config = dict(
    num_hidden_layers=11,
    norm_place='pre',
    bias='qkv',
    tie_word_embeddings=True,
    optimizer='muon_variant',
    beta1=0.9,
    weight_decay=0.098,
    lr_head=0.0048,
    final_lr_fraction=0.0,
    batch_tokens=[65536, 131072, 262144],
    doc_mask=False,
    max_steps=7738,
    dataset='wikipedia_en',
)
MLP neurons of a small language model. Each row is named by its layer, matrix (up: input weights) and neuron, and shows model dimensions 48-143. Each number is 500 + 50 x the weight over its row's rms, rounded and kept within 0 to 999. Numbers have three digits each.
After each neuron's rows, "fires after" lists the tokens most often just before its 100 highest values on Wikipedia text that the model never trained on.

L6.up1488:480523547388558580480511459540374506470472468523479422472520504610458463520497514529477508568470495482475503463384499535520587550493438524397524467536475517528522558493447478452539552470442573496473640494541539500565618546532537439492480518535475500478550502504484483489409475398432496467
fires after: " |", " the", "ear"

L3.up1658:496520566532532529420498429563483597553475464407502387504406463529480387549630403530529586503371448465446434546561484502466493512546517505519452539522543474478567535524396516570521566454498502525507521538434474537459478470497470442477535514467464395554520531500458606535459515514511526565
fires after: " K", " R", " Mar", " d"

L3.up1342:486429519460507433405514480449558530589477488505566401522476430500504443429477531465547597459487417504501493458477522481602424544536516459510481530501485432466516443532535455553490488465449498438473492463567540529570524501515426545561522471554523500535419544522555521536458472479540654574
fires after: " L", " K", " V", " B", " b", " Mar"

L6.up597:449456603508465412468434521527546480524410441520507566558437552438447502515501503476470511478533579485544519526569522485472608552503511516467485542458573505483476561423592556494501612502570450565548433472541451592534464537451506442502551480485504546376543479540524512405498501505527473461
fires after: " |", " of", " was"

L6.up349:499603525456623469500504514480549460541525406421447492565386491493473542533625514549555439404480594485517455521509540481546422426516434467501386548550531531537490639434472564504631412455487452553424481431510487547526417501496452474427545530514459453568516476435514471509547581397535415493
fires after: " the", "|", " The"

L3.up1771:476491451514504497440575487572499564565512535575480416560446523513524455479498520425501458528532475453501438359456406569521559567523514473478520535491487390521521526416439514546510464564476491469476388516551534515462516520523575565437540432412514461576499419577419469439510642515537504531
fires after: " t", " m", " T", "eth", " M", " Am"

L3.up1287:449517525541496517583538492495602475483498484415416411574500514493472530523556472565435490544437497559439443543470439441562447529537464538605492466588458442569570556505455543525473529459482450498496481544477516494558608435425396485521444524530578452489539494482484523459436440462513555364
fires after: " the", " The", " that", "The", ",", "\n"

L3.up308:535563567531446555414526400404444500491522541563466485470474522523478574501524481418461514473441457444451495420490482507568463554487478574523510482460428590511456461524470483494495574452567508546469461614629491494469505438571444494491476556404495398456560460487474476521462581464454467541
fires after: " his", " the", " a", "'s"

L7.up1077:609594446546439494516496569557516558526474493515499550510460464573505503488513518562501580550511595481492512457560529440406600465555457518544578413599504498520435494468566490498482512466493545513491572447458475484484489525588512422484496545490404407502510532641503459467479550476544549513
fires after: " C", " in", " c", " of", "C"

L6.up934:498562515498481455434504437496482489436486478459494472476460461515525555517437436464481539428516545560493529421517459595467561510495532442494506472413439629516494456552494505532489483468479404515587542607396507548453542459443421531592585560500463412501534475498505572492366477480567594534
fires after: " in", " m", " In", " M", "In"

L3.up1216:501495502506448456548541444539528498556522469516436543519440552575503535468506492555550444525524452456520408534493446579481492436503477433470496465477546517434552400571437534484421473563581473511513447491480471522515462518517568440507503579472503373496456508535516502412543494492496565625
fires after: " ", " Goals", " —", " Apps", " |", " 0"

L3.up39:535469546486449478532512500597455466550535618445498489567537551447535502495473454558496356440584585433555535429471443546475532432502470488519475579611576498542504421492564501447489522480500492483445455562496555475526517546454439459537545448538410500527532511558480562469537499509546467491
fires after: " and", ",", " able", " which"

L3.up10:546483486484419531451435500447505384602565523504481516525465515429497524502497435548533485463528455420475510544567506572612502516507448487445493533413583483402466529519574460471530560505510426573437450436581403494447483478578494465465440385509477466555524542515546563520400570514501454465
fires after: " the", " The", "The"

L7.up1449:469557462538476530458469503552489545587440609504455499489458511366463527473558523500526567540432607466458521487532502497536540443528494599518606473556537442433540432540518521542472555454491405418513558495473492468498430543554516605533417485490455517555525537486466468504550461473464536491
fires after: " |", "|", "ier", "′"

L3.up438:438558481486437541513488604561437503471467463505540487504514470427539541515516567572524484426543512528514502535526573456481435582515464484417527594510423498463601405481424466474498544435512468508533453540467520610517467472439523488519557529473498473493560436529493531493514545483475528507
fires after: " in", " In", " at", " of", " to"

L6.up358:439526480541436478574517513500482446557497506534462548466516528463468582583501594520479476621508458483462546428505590515537504520510418511467453455532506487538426513520482509571421509541498510521467448562442481493544546498490509528576522551412500522413450461560563438467467499479472499603
fires after: " |", " a", "\n"

L6.up1745:535465524483472462589458557611492499463562571518489497655580482503540507461522527456502530467500430513424527522497454521496524547463497377563524444488528485402489504485486557528560476538443446497523499541582374539554481464569533571525528541379380434356471553563411547486540469524487522449
fires after: " the", " \"", " un", "a", " ", " grand"

L3.up545:536556540485534539583563421460578515460518516434483493528516476504508486499555474546582516498449485514477532553423512508581533535494530457442419537516541353455563557495442519537523486539513397438419510491491430596470486531537520454573471474490390594487514482500511468522465516552465456466
fires after: " the", " in", " from", " at", " The"

L3.up670:516410571591443595487489490458488554525463528500506457511325459474453549508458512575556488511524504506563567489524574541523566525489508510491548496567499607482448525467468390514513478521577563467516566522468410472514538579479535512601459574519518611552511507499418469478587447549576482494
fires after: " ", "===", " Democratic", "-"

L3.up1232:468586495438523588531470571522575523528496452400431551541548443619453569591507592467537566499433422421496541563511535482514474540570480492410544471504468430508528497571474497476495500531412460531490427493492442527498492488520582556590487520407512420469515454520456522494510492561514592477
fires after: " in", " In", "In"

L3.up668:516470527554529544504601490499585526567533501459415514494505564570519589473502443576485520465529449464541548541621519592556452566510493493536447502473545442482475523554528475426478519489603421491430527545558510491512491504455449588588483510459511624490440471490562456479505507579499511502
fires after: " |", " and", ";", " directed", "\n"

L3.up775:529498500494509562487556523484413549578557582531516515502430456594491580500497512564485563546471483514452498506441459499502469537513501463563507449523446508495590527454451532600585522542469449486584516557510462421427402477472528454521588437506525404497484441558468508483475524575495571607
fires after: " m", " M", " Cam", " b", "M"

L3.up885:499454557435500524486551479573501513605477483430525426528461493449489449516581522547612419522527504490504599521508450548621533487500528427443454555525476412438456560584477522541376450549486441520473477392421356526452501560488514445464535478519627494550511531507448548530510506515526488529
fires after: " 0", " ", " |", " 1"

L3.up733:469417617627473576458533517532466540550581514454498517425461466480548538427503480488475441564562534491523485503424437506568518385480448480534564450561542545462489500586466510435446583496511526541512482432405335513455465480466534433374506451500507407453593452536476482479521502574434485462
fires after: " ", " —", "f", " 1", "(s)"

L6.up380:430542473443445531529524557477461446477546487527562479553474492442509450444518479430497505596535428540521480460432539497496544509525515537524550511562434404483562523521475520547499537502471425581453463463514527552538481461492560513525545603524505485566522500422528570495477496427571530446
fires after: " of", " during", "'", " During", " around"

L3.up429:498516396484462572534499545410547548570480511549394522530529490395558553544480512518494400510438482457516479534461522564595535445417537495561448464379386504417505399446490499477423570528555455489482529505468445451528454583531468584559483486493538445498539476500499467462502485522449540576
fires after: "\n"

L3.up1600:591523490551567529470577473478479501477522513550524316494507422448494447489569580469551473513364431482547522501460528495523522537488519445499465464452558497532580558540540492444506505508545503488485510465594505485462587475424485540492512468532526528522449508545490517511416465577452510540
fires after: " |"

L6.up824:407400497584436502594562533450546461365545511490480515501549519476475520538560472513535414412541571494483569442477552483487521474456533554407490499484508515461477534472471394461480477558634504543509437507439448488507549504501461462425453529529487513531547445602424464548535565553488501577
fires after: " |", ";"

L7.up502:469536542514452555478421538411390608488480498529476619465469529433400522498468529483535463424429533543502545525511489572477443469549537480491459437506453483500532429530492436556465426564471511532419509512426476524374564561482627482504609518391542418621458452522558557576493422495516603601
fires after: " |", "|", "\n"

L3.up1826:419488495558487498457500551431481420548549575555457588455473554498548593476534466474490534516518498504519447328514484560434551564539539527507455456502471509402519430418401485495447521435575518544512488408438517518575476488524530545435435501425521580522578472528442506520484450463473488555
fires after: "\n"

L3.up26:535524550459483468461474482452492426582539501500491410498491438503540503500545441532538509511461612519467586451510437534498501470431498470500441490578541540555488397484495519486484509558496524462380374510558515612563472538453434500483536545516418490505477543543507638563598557541588495474
fires after: " and", ",", "),", "es,", " was"

L3.up148:475467480485464483512505566620528544590522509531605499483398478411563431430443593577539428535526476466518587537545395506485439502450566453500519434553541483544541496400644487518459517543486445469484495510490504454538537487574446495476643538532573556626413448456458569510576482502442470399
fires after: " ch", " Ch", " T", " c", " an", " D"

L3.up587:457396467492461587528532488533556521520413541462476442528512441525485591519460481530461498521473489457536548470588385491623496561551471481499579584419488496474476514405508439592541385552458570470444453557425351503488413588497533487485504524492511492468448538551414541482490499447550427459
fires after: " ", "ak", "-", "ap", "im"

L6.up1504:505472503584569498558486464523438536535507522452508390480588545522568576503516570562545602475425591492539506483489613448400556507486568511503471466556489449521539496555410549527509413484499500462503534513459536458480396496473532454542504531483582537411452461537524514561610599586545416456
fires after: " |", " "

L7.up836:518453485416500579451470490478456503485518529464526560485504484488465452514470503552414469511485472433485536472486467469482482545467548544512433530612494502516520570449475490575515463446476503522409564538468475419547499521525509547443434487477549527611476455445450517534455447575389503525
fires after: " |", "|", " he"

L7.up912:555399405508494556530484535433541488474452529558463568524455550421527490551606618533500469520496513536500518556521545584484551454516515436495567546564555447497494511524507531559468478498481431431539503500503622547414483592477582498535511493479506485480476513542516551451527507639453513460
fires after: " |", " the", "|", ")", " K"

L3.up1901:493537493466455495503516468520504449530502587449479558477477449420537580509545522421503492597507419535560452423398499504571487528516478404500385516503484499547555448589498530517520481567564501553443593577494405465493452467475489528532485583449511498462543408582535515469523522517567540483
fires after: "-", " Dist", "ic"

L6.up1859:527562549545569557514429503527514483521540506544496488416424459491533559473413461508492391531458469529571460444449465545535474508520481459454486488498553465519499520502573515498594437504490497433419616486500512461466475564463451486501508476536591454515477546500496497422565559486656477533
fires after: " |", "|", ";"

L7.up1045:476559591515515553584475447479530508561375467430514405555559587459493447594535486559497547455482460512434500462528488460543471533533480518469385541475525400523519500534463629468523571493543520514541521442506457449534410560510514521489520474446488534564456518600572428473589570610429528425
fires after: " |", "|"

L3.up124:513503398521468423440577528538546569441470529523546568532483493575506491471468444442503537470532517477486583601472524592552459469534563447542554407512549450551511546520465584516429508562491626502458490455542494520471493503555397552405465485540368577522460560551536513502486477497555511538
fires after: " the", " The", " all", "\n", " of"

L3.up1529:517512412525464440484411597607493553568487660415509457476386493416507512547532483428513542471432347540477505505437447494547540638548538495419584489506403528484489475478468473536585483524518446532477625495557470492580463549580471533532435492464506425453427464492522472494469474473532669535
fires after: "\n", "-", " ", ":", " ("

L3.up996:460499515498474459591474434550469465495511480508531430452516549444433469528515466511554520513514536484523432548552554481470560468562481466450575547502552488488604578547528510471533510481530487528543496595499434462422513506457531574521496467491453521467536516474519469564506534530506518492
fires after: " |", "'"

L7.up1888:451500522546534541626499507507539490487470500508551536500517477472493377600576465465482574531519424506588504504460441481491479516454540524512509470549534482548499521457548499487472446559511461541401461541440458433507537477488552516477460449449523483611612458553481453512542435521505488503
fires after: " |", " -", "-", "|"

L3.up1894:376596528443542504494446501558553506441584463489508564607510393456457445562512483476557437607481533496525520500580530431457474474539482521500527544571538533509532524476431479499485562545491560501438558543520579522510536455479471589521515463491518566422458560464479555483498613586580443538
fires after: "\n", ")", " |", "al"

L7.up936:542536409503389473480405466551464536569465489490491392515551511483597486405481608540514587510489554454547476464448522521485594418577481506533493496574569491479479519487473488509430504554535516518573450421563530435430431406517543502558529510450465480462547500599505535450484493568464476395
fires after: " "

L3.up607:448515467474564476526427440466495425390491551412512512523495457498493530489439499549419530527513609581590488468496486487401493468547385592497557477522461478452576531439472532444540500421524459543317557494497574533508523539522519522503566546547543434505536391589467494444550556485445489538
fires after: " to", " in", " from", " sp", " with", " of"